MLP neurons of a small language model. Each row is named by its layer, matrix (down: output weights) and neuron, and shows model dimensions 0-127. Each number is 128 + 24 x the weight over its row's rms, rounded and kept within 0 to 255. Numbers have three digits each. A neuron's up and down rows have the sign that makes its largest values positive.
A block is one neuron, or neurons of one layer that tend to fire together. After each block is what it responds to, as a language model described it from the Wikipedia text at the highest values.

L2.down39:116197122095125121160122109117084106122109125131129104111119115097125125165134162124145103134134104129143131111120110160131151123093106110112115116123106067087113202144127136162109099109137154146095183102147145083129098192114135128151154119130127122130165113090120085131086157116112148120123120148166164106164128137104111071143152143124143124097154167140138055118093124122110142084148
L2.down67:172151143148112113146154129134109105127087137146132110107095103145102116102161134107144118118114118115098122133135130132094129108099104148136141072110123101142114149134059158135108078122152126134143105114104100111121136143101088177134135169107139130113051121138157143095177121170144106105169142154142119129146117105075146161130145130115095140135137137107165149129133156146159087101116
L2.down85:129122085198119141165095158125117155115158131133122103119075127107125133130127142131132093112132112097125111129136176135125124142152126147153130091136185124101130210102145117101091126122126148162145107084121142156097126139120126165132145147108097145151082118122130119115117083118089124160149128100143108180130131148114114129134090131117078148083102122070120139106135110159179064134154
L2.down101:146151152162096134138142137165107175120159167117147100123091162111085166162119134112078158101123122146134160126176122145099147109124140128124125156144100128124150159139172118114157131148136098118152156088139122103125067104158141115131184124103110103105119103105166115148092137113120105122156132171156134098096152113105141164147140115136122135155109173122125162124172128133110173080117
L2.down147:120169117187122116126104176096110148134117128116109119110134155104132150125128143117130138102126094108138126121151120117147105119139123114110132134121154125109098215132161142112124118143131110170165133149129169097108091149082124187122131152126107110162146143116085112103138102099112111144146153106141137156133118164098131147127097159115113146081108139098124119114097143151149050107131
L2.down148:154193125087159118134105137114113144146142186092067150170127139126128126142145123112131116123145111107138160119122117090135125143116150139126123117125097111089157192131133103154129108134156087131128151098151128117106121139120159135117128153127104083121120133158160141108150158146121112173107111131146126162149108155123108095098101142156152126102041123120099098096137125114124093059101
L2.down200:114190105181133143134112109153145117108144169137127121118143194155159126128118146121092097161163103081131079139097119094129144145133111114144089149146131163117108110154162133140131129119190116126144116102133112091146151087135125125092127155122106095075114139148165158141170134117158113160086104134120151085129100171155092114133135116122113119102122165114148100133144127105108126089137
L2.down226:113128095187131127160106154127115136138140110146122109127089107095134117145151174138137125130126095092152124136145119132111115100164103152115129114119162126108139247101136150100125128113143129120138090096119137120097118162108127173123144150131089120133115134141124116109115097110084106151154139098099124168143142142113113133127108148112112185088093128061138128124093092149155041104136
L2.down241:143179105149066120151124147160140111130118118153126137129098159144084095126178161105149126140103137096152081103111138130088130110146170168121109063117122101119108188159134123140095109172131089133183145164090119103124131110130086139114136163141139123105134143131140129132108127131100104135135108099145189116142079158124106130106104106115135107136127183120142131131133119124119101139126
L2.down260:095156129172153134144090144137101149143146172132147152146108145107105170116135119137138126129127169096171156099127138143120109119145132144098097119138171120103154172101151140126137131121124136117131185144105112176089153118141083135113131134152069122133083134092133107121125124135114103146143127124162162125132128169122141136101164129103137150126102114092111106095104111159113034109122
L2.down288:103187114129131096126122135119127146118145142121146103140106171151165130119136089087121118115100161121158134112135143116153115122129163083144141124133128144105121191153157131107134151119162113137159115112097138137154148127156109147120163106145115130134144103110148130143114154058135097162133096138133151120131111118146123138120136118124131111139166164117138108099111158138106248087151
L2.down302:133171139179119117123137163171075121096097137130126120171149144117166144141190156164122081067117140118149137111134108130140084124110137104150169145178121152113149183167175131170150111098086139121145099117150130127117119153107128148089129140121102120145134110118139171133132166117116158121126120151129176121130117107120136105116136121130126129109099138089129142100139087087134122148128
L2.down320:113113117147142107116096138085115086128116120108099161128103115086107061098129102163114142137141113099108165106118094137110105135111112109164146152147134151171103082135176142176110132126144104128153132068103114153143113093127120092080163168117122115110169138126096110149123121141148151134132153124139128162092157127110131126110108128131117150128136138165096155098133102121133112140069
L2.down362:107197155150100140142083132174112128118104157110149133102088158106133147165154180109104152123108107073119157135139120111148166129153124145162147128144127110105141139126157151103104118123169167121113095157167174102095103152100133149111169129146101107130137123140182122134094117118132116132134161124118139138150142159132096104142137139137128143097126127098143079126106135149105040107145
L2.down467:140091139117121131126138100125152139130169139130077136156083144128073153140180164147117092119106118171174128082143126145166160147117141129128135120140115146163138107172153140131147095076123120112116115135124116070106132089089144126131176105108134124104104142101151081107145106121142107093156124149130108114135151123100112120122155173107167154111068142127127153128145117175140153124133
L2.down478:102137113159115121133110156139123124131161127095112121127089126156109132142145141144115118113130099071176103136130111149156127156106120121146098095173161124112068189101136159157079143120176111150143120126139160131104123144114148176105161153144088130155120163116088161118123127096122132141149106090100160163154100118111105122118115144109117155101121121117088133124081147141140061119141
Digit pieces in number-heavy text, mainly decimals in results and vote tables (7.08, 61.07) and leading day numbers in dates (21 August); also United before States/Kingdom.

L2.down40:174198133163155110106082157146115102136121123116155108150157108114170165103075098132133138164142138162120118104121166095126118114154150143120149114099113137151182160132129115145145112115113128136131123173118144117103114114128081151087124157124156140169107130090147119133145102133121120085090141096114117119112126140150150079185141170122149161144124164143142121073142076138116071137136
L2.down53:146167132176107163125133170153084160100141114142125097123141133125179091107137135129116116120098128161100131099117140136113143109141125074150113136123166116181146083130118103107150112127128081151105093093136107097165146121170096119084138111140127104125108126122133108120153117141140098121117108130158153131123121109120135114110120115156108156116085126077144158152141144144134059146101
L2.down56:142160163105161131107137131095105089164154137138143078173098136140148141157132091097096138171091121084159129138128143088194139127130102116129116104104106112136090120158113135147114133152164138073157126128135157136104115084165114147097104120132132129143096069094136117129152119104117121141146110107146135150181119135129112119091119116156147159116126141083126138146132105148152048065150
L2.down94:151109149142189121084104112113141118155154128111153130114123139138173121162109084150147128131153121140132104141191134112115130148134146131143156164134116148161178100123153124153116113130126161150169099127161132136111093148119128132161096143159144103154141116149115098097139105134154072115123176109104094106171130132110102072114142135109124106131096166118139127106115109159117061135133
L2.down116:113092074161124106114126146137158119115174092093109121122135141155088125137137151157131123118108140133151158158134121120132085153082091090085143119113130118137126113106119102086181097143160139146125109092133132054123164133124151095144106149116110094108156131118091153110132156104148180155129144157131153121139114117133102130094161093088117072133153134129128150081122110129101136132150
L2.down162:084149117148113141113103142137091108119135139144107124097120135141188130147108167122119107144187122129119115146123114144123116122156128150146119142129156130112105057153127131105077150145131097146124132120139136111120161126152168090108097143106121109124132117087091143119152158067148125095123100120131126167144095130140128161178128067103102116126152111143106133036127135089103130140164
L2.down191:125141119148160158136119147121138166159143151106153102086164130126169138172140166146084112133130152165151131111136147105085117139135147133107137137112185111107135123100137129102136114095130141155125128148106156112110134134166122083153152123110143113122120100120152108133162156087133156130085110113102155135139136108165169102119120116125132127154092106124137151091120142107148045173134
L2.down213:127155147127110157132089137138096138121115115127146144141153148151151108146142148122101092127131122092127133115100117133148139113140130119097163108161126114155122218191174146136130127144057113118180160097109107086137106123122077124121172138150111115087119120062130154118101115153125084135135086132134151111124117179156130105148122148109113115134137165102159125099142082129100125154112
L2.down330:095148111068104143144107112114095134152160152133152094130105145128118122087149129123091120146131099108113149152130078097129125123164130126116148137127067131105140143138130110100128084130129168141085172121137147131132127083148130105142101133121089128058089091107128135135174127108150116104131112144149174125146136110113124113154123101150133075148136106132108077079120092150169126100119
L2.down358:097149128175144117160125144162114157153119134145151105109175161118177112126164159132109135159157132123165075107099142083132181127183152128103139116144113090107162064126146121139139117129117109134135153125136165108128097124122135158147182148103161137109138125128123120134161144089148143208156125151108095083151120128137138096159142135125164119126144083151132112102143114132101085142087
L2.down369:136151138151132139086115157116131097168142104137169098144132134139175083161102103130109121157098116145080147141159127164096118119139144069139140077120154162128104136144134169124152108136143138142160143140101152170120135138143095135099165095111153097119131119078137131087159134127100115134155123098134159170176118149103125087137093141142123154132158141127118149110116118143179043117162
L2.down388:120148115145117176120099114163160113084144144091114100173106129129136125145132131131134141105156126173122170124136129151157160113143107095114115141132127103120129162131109112108092107128144111141148170112144125119123140100124150159127159101100123111114145104124172098114094157096141159116106147127129164123113152124111110158130144156129093114135159114202103095100159096094123124147143
L2.down397:116159174159128156135156154131155113123162117121168102105094114132158105158133140125143121127175168154130173116133109091083141152118133157111139059125134130144113118073114160140117114093120156140100123123136158084106115138126158138175128171119100123125145116090143140120129164113143159126134102111166120155143119104147099104130122111187103111129175127125130108121128140132150094075087
L2.down433:144114113098142109121135138137131179148154124132156095153122121106142175128109106101131123124133163132130133134142157177123171127139128137154141098172138094155134142152113184150097126097161086134133153134155137177124167109131102150087108124105148141157128178109166118156156097138122122147101073149110144110133166126154111111111123129135170142129152139119110157107103119088147164065123
L2.down490:123163144099123139126156160152083110128090119124141114139139131107133121127146105135097119132118130139098099126104146127159134122095132145119173143136144150134172165122124110107143119138105133136109081141087148126108149159132100152140166147119129167094165130133122108150117119140079129130195139117111135135160113122138149143127143117156118162131107137134169160135105162139142163161098
L2.down498:108198122099128130139186116123110118117150128118131109130137162119133116147129124098120130115142107123166142148145121093126154115141125103103151162146136127157106091114125098137119157128125133102123120154120120108114105130141182124154134110093103146126163070123104076121075129107164158180151126107154127099101090137169122080160168127150147081129112137145154065115118144155160087071122
Second piece of a word split after its first letter or chunk, such as O+n (On), S+oc, C+oc, and the 19 in 2019.

L6.down103:119150168118086173145110111139171167104136111132120153139144122091140115155130145152110138132108129143134174138187124118143132142122152122162123074162154135175147174136122130139155135133145133143135097153138118150132128154092155118111093096142159119146091181150115108114086136130136165143134111146154163169115120147091126146134120106139103123150115100097159084155142116177131121150127
L6.down186:101137111078122108098097099127115114060153150143118148133123103126099151127149107160091159108096106112126131112110125155141150079130125136141088128124094132126073155095108126147133143081096136088150142157107118132121092102124117112115127120141114163137103135123089081126082145125134139113169120132122154094113180153117108111134144109151111145112126110099111160210127174137119172131126
L6.down191:092148137173149142102109117098139123091147149122145135117140111146159170146150139168115105157111163139129124134175160117150134109115152142197132141147131162117128154173125097166086117173137162136153105132150099131146145209135130149148123113097139150123127134128111113123106144104106150116136128112112138146136128114129139132129102155116165111116108127113114081097104101157121142155112
L6.down344:151171134157140117132146130125123148123144141100139134144142128160127121118187174115122123130067141144119126120130146137143093107138108168118091116143117142151129146085124164109110112098145132155132136129155115152174091101117149133142109117067110111152143120094136098130105096126136133096196138119127165128145124130127144128122146106135093100136144130131126126084165157106150140123119
Mostly the "n" of a paragraph-initial "On" that begins a date (On 15 April 2015); also second pieces of split words (o-bjectives, Al-bion) and year digits.

L6.down56:148183146084148157134130129110144135132137119113069076110110107113146140146141146136129101087140121095166129142155121167088148109120137142134124062118119132158128185114147115154096117129112152132141141135118129117105071146137126127117127148121111140132105132093153096120130131152128138134100152101122145191167146140112140068126117099132163141098157099091128074118132159119151151089133
L6.down99:164170086115119156103099085127136143118158144129137128132121155120115106153161127153151119103129148114131090091140138128121140155131134157103099112132112122125106189115142120162098123099148142139172111159128137145121108134135160102140122141128097155072137145113122152157096146098147120106109136108166123172182159098125133151117152120115174151124153128124099121118130116110114134154173
L6.down307:137117073091114074145132155146110131130104129146107127098133135117155122113083137155073122090132132134137118141082101126102110091112129110181126115092114120156133182093103162151153115121135094115113102077103106131127083113106089090085137152100120143148131147146139139096075113117108120146149110108123122098125109145160141134103127094116141082147152113149145159123108100116121169140093
L6.down450:124059161186147126140143115181134133120110146157140143151143154119157141133156145145109114135116114123137089095147172115160131122125112152150127162123085136142137124117144085104152096136101167145164135104157117134157119123109104107095118132180148116135161157129152120119112097181102084121121137104137156111127123167093165149124113097136166084149133185166126144140111137132133174113095
The second piece of a word split after a short first piece, mostly ist in section headings like ==History==, also l-ast, h-ow, D-is(cography).

L9.down423:084136126148159095146146120096091119144085130164108138132089139099096147147114115109110115120130140096095108142117126160138112111112109134148194130115118127111154200120107103141157093141138095167106107098130143125171140133176115127144126158120141071160121102138143099148127131100106209123125108113140167122108132113106148100109121153123157128134125135151116109131108131131116113108157
Short second pieces of words split into tiny fragments after a one- or two-letter start, as in ty-p-ically, f-oc-used, T-ot-al, R-at-her.

L9.down460:150114120163111128128136115151119089108133088141153077142078148110127122101143126114119122138060111078099157116144120143104117126096113092144120150139146140128141183120106127102159133142155141106152072151126128113142154140155125154135129132160141120140113145133067143128139107113117100126108147091104144158154135111155072148136131135131076166113112161116126135097097167119124062085057
The first digit or number token of a numeral in running text or tables, especially after $ or a space, as in $'10' million, '4'8 kilometers, '6' August.